Weights of a small GPT-style language model, trained from scratch on English Wikipedia.
Size: width 768, MLP 3072 squared ReLU, vocabulary 32768, 110M parameters.
Architecture: RMSNorm before each block, normalized queries and keys, capped logits.
Training: a variant of Muon for these matrices, 981M tokens, 7486 steps.
MLP neurons of a small language model. Each row is named by its layer, matrix (up: input weights; down: output weights) and neuron, and shows model dimensions 192-287. Each number is 128 + 24 x the weight over its row's rms, rounded and kept within 0 to 255. Numbers have three digits each.
After each neuron's rows, "raises" lists the tokens whose logits its output raises most directly, leaving later layers aside; "fires on" lists the tokens most often at its 100 highest values on Wikipedia text that the model never trained on.

L6.up2208:128152115104136144164146122163119141135144107104150118067143115152122141132152158130090132139108084131129140137113129128135129137118140164198096085162133125139149125091124138106109157133143111135093172112114099147097132160140119149103154098113130094080109118129089096146133179108162093128
L6.down2208:132160092170161104159152119126108121144153105096115134130133122106092149090131126126110146145140087121143128148083141124070145125173132140139097109159135122169154113132110126075146137110130122097138128130107136123094152158160132106155141111115125098091117109123152174140164136118130146132
raises: " own", " usual", " sort", "s.\"", "mp"
fires on: " the", " his", " its", "'s", " her"

L6.up2241:150156123142150124125095125168122149117114156100179141129137152102131130100151125140126130103103106090137118148107068153148136086149130116161143095114126140091144152145102120148108155157160151126149164085106082120147128084151085135129097131107152118140109153140117145147088104120157086111
L6.down2241:133175126147083106113078137108164140172121147142157103105137115097115132125136121156131109151111109148119175089139087148135140132132113156119148125140087113136122132135150104148117130115180138123153122079137098122153119102110169128123131134115128097126171141164151099119162153131116075104
raises: " life", " days", " years", " life==", " episodes)"
fires on: " early", " Early", " (18", "==Early", " (8", " later"

L6.up2246:118109127101126102134101154133116111169135113124144148147124144133126080147087078119150086161096105156128086105132137167122103128134178164132114142101090148143137109151142108126137153131131169148107114071114179132138109080125177138101109165109157067114136117121104132110090094156121128117
L6.down2246:134147113154129100127146079093148167140168154140140122148114097164147120124158129152099116114094140151123129094129111190167143163089165137101156143100090152182111087116161145151087138126122148089124144133146130134094116082120108142151119128114147136118102138128111121149115135128122153104
raises: "96", "99", "66", "75", "78"
fires on: " (18", " '", "-19", "19", " (#", "–19"

L6.up17:128126166118138160149200122145114166101163153156107135156130145164142140101133179119160133136107171126175100156095100118149123121124129164141149135082102113122156129067135107130139126157143115115103154088102116144101101148122130104133129134118110142146135081103145138126139134124135162144
L6.down17:107158108124126147141113103150103140121109146131160131132098121096168140121116141180119111150159106176129134122135155144155132132096141094074133082101097137134110126137096104096123155104153098132139111128116094196148157110134126146139125113122134151139128123142103119097120145144108145132
raises: " form", " create", " forms", " produce", " give"
fires on: " to", " before", " into", " helped"

L6.up3041:152107128132114105142151130143141164102073107118107105115134124132138100107142119126135169116151122086119137096084118099126160212154109114109110154096096139161152151111113128137130173119165115138112108145152100111092098171168113096087085147130154137129185086126138165155123122125107079149
L6.down3041:082113079158120121120138139130088140116152108123116082165134155180107132114129124162081181130140110122130115093117118163206097137146121138102124138121120150143140118087149185147107164170146073132128116118151115122074099143118162104095124147078094122167160138130113162100118156127114124093
raises: "ide,", "ide", "hed", "head", "-shaped"
fires on: " –", " S", "-s", "s", "S"

L6.up3042:140115143118082125154117151103126149140158105134165166138169163104179136118123100126136106108158118111147126151099148114134136159095146122142128098114116129111146130135106100128096123158166143145139114158167088130099139101144106089132115139119128145083094076102144095136108153134149073103
L6.down3042:120138099125080099132138142137143128116171140115151100181110167118156149170139115144093116105138130106122194148095116109152157132102115133161134132094133152126126134114153113114119143116109134082126138124117140141092114141171121157153129121107120137074126106119133127113125164153092099111
raises: "verse", "urs", "uter", "uled", "ath"
fires on: " O", " o", "O", " \"O"

L6.up1836:108120122102145097106080092142188143133126117128133106111079142126129111137122126101141101142130155129122121110101093110146101129084140135142105094140130117109146158169099117149134162079148128147141110123154150136133137154133142156089126123099144123104134082162154141116139106153138142137
L6.down1836:145088147152121151106114131102125127106120128131132166119126131131164078135125156103136072149130170122139122132108126129143119114153081138104132136114146114166119128124128115153127099145093102109115132071141133109128128127109101142145100135077115147125132172142115143079150113173137107118
raises: " which", " whom", " whose", " where", " who"
fires on: " of", " after", " to", " from"

L6.up2544:121122123146176142118151064077087087114118107117131149099122115092166106183120151127155137132113118122101162146111124115131114076118138124145173098140141149162116112108107123138120171128142067093103161125135132143143149127102125124128100147127113128075136123131106164155123142064135115110
L6.down2544:104126105083110113117143157134131110146139091093178151107131121108153115164121135156165180121096112100143128115148143141133116121138107177108129124154159091145136141158156114150154103126090087137126189134110095091165127113123127094142130120162155097122158118137099144169170118143135113127
raises: " third", " fourth", " second", " 3rd", " 2nd"
fires on: " the", " his", "'s"

L6.up1559:121123112107162115139122128124099158110132136128105120152100165088094172136131140140142106115154072142148176126150145140130159123114179067128150106151133133115107155117111107108137121137125158141123144127146112105112119113159112149138138100108102118129146114120147092120106162095133119157
L6.down1559:146136097139121094064113134144127158145138122112128139099086175093080132091119143133121121143089113138105104113132144108148134126150153137136144117110105139066122118134133107093158111147135178170125145124154102087141143106106086108131146099098105145126145092176176104124159157109105131120
raises: " also", " even", " equally", " Instit", " especially"
fires on: " He", " was", " It", " are", " has"

L6.up321:123124128096154146172114141110114110100147117097111129104146095137140134098093135091112122126122106108132110161126135123134088097106159148122113097131150102131110110156103123131108146122134128101139122127165166114138093121178105111100124123120138127088116122074138164132115119195113107172
L6.down321:123123116090154100141130123118099081121152120141120127115156094144130084135115131130102123114096155104168162155137103138158146181130141117092124113121125130159144121105111140113145155195124124150166115128111149138124097184157048155130143138148116160139169093092106101142119083127125129124
raises: "'", "s'", "’", "ai", " own"
fires on: " m", " j", "’", " Ma", "J", " Dam"

L6.up1403:108120057125107137149101126112185115098133125140118086122088126154108114123155126142117101135144159144155144158142156123128073102120100128145140131105083183129119135109108116103151131131161112120144141141164165092101139110082140112097128116138138123152104125106108140158154109116107098067
L6.down1403:164084112090153139130106096172145162137117160143120118126120109144119136179136142130133108146134134135136105124133130081141101095118135136155147140120107146094158102179144131132177143151122169118127099147137179114117086075127099135161098152115141147132074122154129159128146115152170142109
raises: "y", "lock", "y\"", "sc", "th)"
fires on: " water", " World", " Wood", " wood", " Land", " land"

L6.up2117:136156153126110166104109148164150107188122089138182138166164169147059154147166109159161093129105143174075153110150119152150136126187116136191128098104107143152151136112152128136117097113171143134105105106124143144121120119139085124132147128165099141140124137101149125100149125108142121137
L6.down2117:096134115142129083134106121119078135124153158122152124113075132132109130128147149096144111146139130157158171149152109139133166142088129110143125154151108077114152095172155131150187115115105139086166155130147166141108150082079099193137126125131185135122165092118133151151113161102108170134
raises: " made.", " y", " made", " needed", " done"
fires on: " was", " were", " is", " been", " made", " be"

L6.up112:112089159120131137149129119143141141113138154122170142134107094146116150152150138163120153090138161117113133099132110153132134146156194136138085154117156066099124154093178131109142131155121143110131126148068127146168174127132111174126090150188159117160128199117164158117117137109122155152
L6.down112:150132118092161152117133132153071142146162147146108089098123108112146164161154200155120116085123168189094154101109116091104130111158111172142101119100130102135155132122180064155146086140159149109142156130113127136116093150131110123121123173105046110089144145121100119105176127144150125134
raises: "-American", "st", "-G", "-B", "-C"
fires on: " American", " Chinese", " Japanese", " German"

L6.up2029:120149108090184125125134128162121088155155139137098130173152122115104151154148133140091117121110142171148131084157143099087121146110191141170149123112142139156153109108172123147116156137162134117151150121128135135125127106085145097082098108120140144113159114170113144098125149140125111156
L6.down2029:125158080141086177168116105156097136155147113118125076127166151121176102168113118104170100155139104146116132096105112111111137149107160135117147125107108166145156090122159156169133126106116144114151118191128163104136139139152150151171068100149131125146185112145143151155109108135144139104
raises: "ross", "ons", "ond", "onn", "omm"
fires on: " (C", " before", " (c", "-C", "-c", " \"C"

L6.up2146:112123128116145143136123105136139133151140068124093095138123136149146118099122141106203135115091112105114103097158106147104156147171161085104163146106117154130119138123149112124114146112162098124146137165172181102190127129115109118164112116153143122139131176116112133120115161109123086117
L6.down2146:132108126166116152119123208098116126138113112105099132141132117136115132103088122121154100148111074139136134109154125160115094111142122102131107127089118110139124095124108143113171147107098141138108122123146153119130119123091063142124141105103163136108161138138096138100110113154131110125
raises: "ally", "al,", "al.", "al)", "alt"
fires on: " later", "ric", " now", " was"

L6.up44:091136137144108192135132148119146128181104139160105114127125153119118139138127145139145108156104111134120088122187106139125118113135171137141107125082095161107157151127126134132092149101116156098122147154170095137108130088179103096108133146142221110140085164168137139175135125117121143154
L6.down44:142154140142098127107121134120174120140123150119132118080156122152148114146104155122120126073116148171096130124097148110143151121144120151126111145111126149155101128110146098090106168135135097103102121120107113103165177141164162127133130108138091144113128131145095143107117098118105108097
raises: " office", " power.", " power", " Power", " prison"
fires on: " in", " from", "In", " In", " to", " left"

L6.up2648:128071105143123120154158138156157143106124132108132153148118109147108135091131115139137133147120101121127103134163119109138102147087150105108113126114163097098162131162124114136118117134134148173127099139123128139132120087152112132152132102148135172126114113112171126153129122122173121114
L6.down2648:145145115140125110121111164060149129118133134151143137182142140125147114125163126085080144146119092115124139116115121098099085142115177131135130111139127121135140109166156141094118125098141141132104108175115106111129111125115120102114145120155112132080110142103121172126142152133197132129
raises: " many", " others.", " more", " others", " Africa"
fires on: " and", " West", " South", " North", " south"

L6.up1582:122150126122105148098164124140127127147143104145155105153155141114129080136120107120127135143109175110109125163151129140125072119107147144136136160173152130136107159156095093112137155141141115128082148121123144139107097124155154144126149138124108149115117130122134132126115132116175051110
L6.down1582:153127150142131143152136083134136125154132117119105109128152155126126151134135133146123124135148121106129139091104128134132120154113144095137105140125129145155146152118126104120156154146125102181172134116156153139137156120129114168113146145122182116142116102154154128085139123128157158141
raises: " current", " present", " own", "urrent", " place."
fires on: "\n", " the", " its", " known", " a"

L6.up680:131127130126159131107141089113131131101119143112113085134125149132159134119140114097162108126106118136117158116168131121095111145126123110135147142131152103130120118120143125156093144120103104106165102129170173143095173174091106152140136148153133117119155104145137124122120123126129135154
L6.down680:146172120135114098116129118170121097101146069147103090150129123128082144104170115099108125099132147166145129124126097117172163094136105173087142145148144102172157145109140116110172153074148153128109132118153089136127124153112102130126143145148122135136120116132128105114128121165145136140
raises: " is,", "ence", "ence,", " follows:", ":"
fires on: " as", " that", " by", "H", " is", " to"

L6.up1680:136125129136126112138096167112138143123144134093160146136087117112100136139134156115126086103151131103147119100134146105110168136075137156156100137131114108117084130128098149151138123103123147082117167168097124084119166114153086124149149151163150158176118130167095066121135110145103124135
L6.down1680:152113163097140129099114123110113084087100147135126161163146087149122108080126145098134087164120151146139104106127127096125127087146088100102137166084105140145114140113169104130147119122119123120135121111112115167133107136122150118120143082135115113189152164112121104125153163117179127144
raises: "-th", "-f", " (5)", " NC", " (USA)"
fires on: " two", " one", "|", " |", " additional", " One"

L6.up346:148101168130194107107128130106106116125184117133166107130127136138092109154151137112158133132164152137098135114166145113083125118142111134137092138109101106094140122111162127156098118132126110089122121116146146105123147106122142138148054132096137125112145131094118076128159088091077119089
L6.down346:114141103096148149115136164151129112125113145105133122120170135148136096143158153126106110155150134156131117100143180141096146151163133144098124146102160111098114149115119094123115119142109127131148142132133121137116168147120145147102069162114102165116151176133128093137099101156127146139
raises: " person", " while", " this", " here", "aj"
fires on: " the", " same", " of", " was", " so", " as"

L6.up2935:142136180143119076149111150111149108164152138078136120139139108110132116122144108126115105149107134119170124091134105102074101165147175108154101099129131109152089145133110084170129110154145173155146095135131099116162132142095152088125117152167109138183156080123144143086132132137084117100
L6.down2935:089143107085158130153150082106090096168139159132118107164207165123150145176155115109124103099153125160148131105115097171098124144151155136137137114132123149102127134099165183148122094136114131113138159159126126149142141118131134136163127129142097140151153117138129161101135108159130130103
raises: "ement", "ount", "he", "ities,", "ities"
fires on: "C", " (C", "-C", " C", "-c", " \"C"

L6.up151:090114144103104129092076139114138128167088099082131171105120134140117084146121148151100187142127076095162102108083135149127162133113169092131114106143060109111149112111128115143083121117139163187112119123103109135142128085115157146098089149055090099159157109132135133124123149135111112129
L6.down151:124120097172155129084106104097128123159129135092130112103129107145146131144121140173123151137130115113158174084099111115136088147124141165101148110176133109145161117105118149125122115110092143126133115129173146108171128101149153121132178157085114148108159102120131139099146071089164127149
raises: "ranc", "ield", "acing", "isher", "lor"
fires on: " (F", "F", "-F", " F", " took", "-f"

L6.up2818:141108134092128131111095132120143115159147141135110122150120171123125161149119065156127117140085179111136144137111122130097114157141133120145142113140145131099185140151113117120143110101148122150095122123109085114114165120110120129083105113123139087128127109154148106124134141063143156113
L6.down2818:129104106127119110111115100130130129184098148162072120113146123124172108114149109089142163151110101131145091126112128166129140113134113146159102121134131112108129106149130093145139123120137113155142093099089117116143108128147113119079084120133164137136130085132066155095161132111114115128
raises: " found", " awarded", " granted", " discovered", " needed"
fires on: " was", " be", " is", " were", " often"

L6.up1697:092172113114119135107109117120116117146123099152137103105131094092151112117108104157135105139142106160175078117121119136140129122105149141130122088137168132120110121088084126072153105150149095091142104143127127126122125138157156113150113110074121158133133131155119101155151121111148153074
L6.down1697:090110148089171104110133135124118097138115191126159169116155166086104101144113084109105130126168164129109120077139128104133133138154109168114130114163108145124129101134115105121154116116156112141114136108159148120135184156163124132152123092108189139108090133091105149091102132155114146089
raises: " day,", " choice", " day", " United", "ation,"
fires on: " the", " his", " its", "is", " her"

L6.up1510:159096132093131130132125129109175155145144128099137133161112141122113116105134138120170151136096117128165133136128101126113103143106117117146082117181174130110132079166154135119137137136130115106153135162113129135134093142148129125158144156079117174130155136119080117130144154163158099089
L6.down1510:166128103112143100161150131150122113136135116155148118141113097134114123097178130111155153183129104130136146122113129140140118110081104082132112137130151119132129176127144135125152111110155119138127162121118108167103182146139096125097146099127125108131186120119118140104127125148135166113
raises: " that", " of", " if", " she", " whose"
fires on: " one", " see", " saying"

L6.up1669:125130117154143165158101122123149146132108149145168096108150112122167087160097167141122130111171099110135161158129112115146082126136100070133105113119079110135155144145090119136127105139123117141149131121160136133152134130103126129121112138116139160121118123194138097132141101145135065158
L6.down1669:126155138122137115111170093184115121126133111138138116141131094077162137129098155086136140120124152143155112117126105142149103130134102102116139138126088150156133163109146109119156128088105152121138146081133126105129148141076159145189137111120098137124124105153130166154116077134125118130
raises: " son", " daughter", " eldest", " child", " son,"
fires on: " the", " a", " was", " is"

L6.up806:123136122144134155111120138094164114154131130077144111181098101127066168114117118126115127126153165085127134107150116117156117160159156137150131138144144116148117172144091117148142163156141151120127124141169125107129108135144088108116134128178128101137124122144141157093142147133121095131
L6.down806:118156091136129132104125174131136125134078108144161144161112117122143144139150117137106125146101136083095130094110163110104160131140098124096142171133133090116163085121125114125134136121145128094115148168140142135120144093147129078149143137162173133098133105093114143142125147120088125149
raises: " action", " operations", " operation", " oper", " investigation"
fires on: " of"

L6.up1785:151136151102128092123085176111129103185133089111142104119149134152103194198141137091137142117133118160127131152149122100124099072103113116133123124071155150163166142137123113092121139158156115128134090096106156130115163122190134135166147132136166119130092113106177124110110113127124128124
L6.down1785:137139144107127145163114131128099089135112150067124142123128122124121113148110120104132132111132119150166127132123136103106129078122146103165129110118143123130167110128103095145088109123147124148169141152117133114117151119113161123140134108130131137143120100184143146113108103120165178169
raises: " and", " &", "–", "–5,", ","
fires on: " 0", " 1st", " first", "\"", " 1", "'"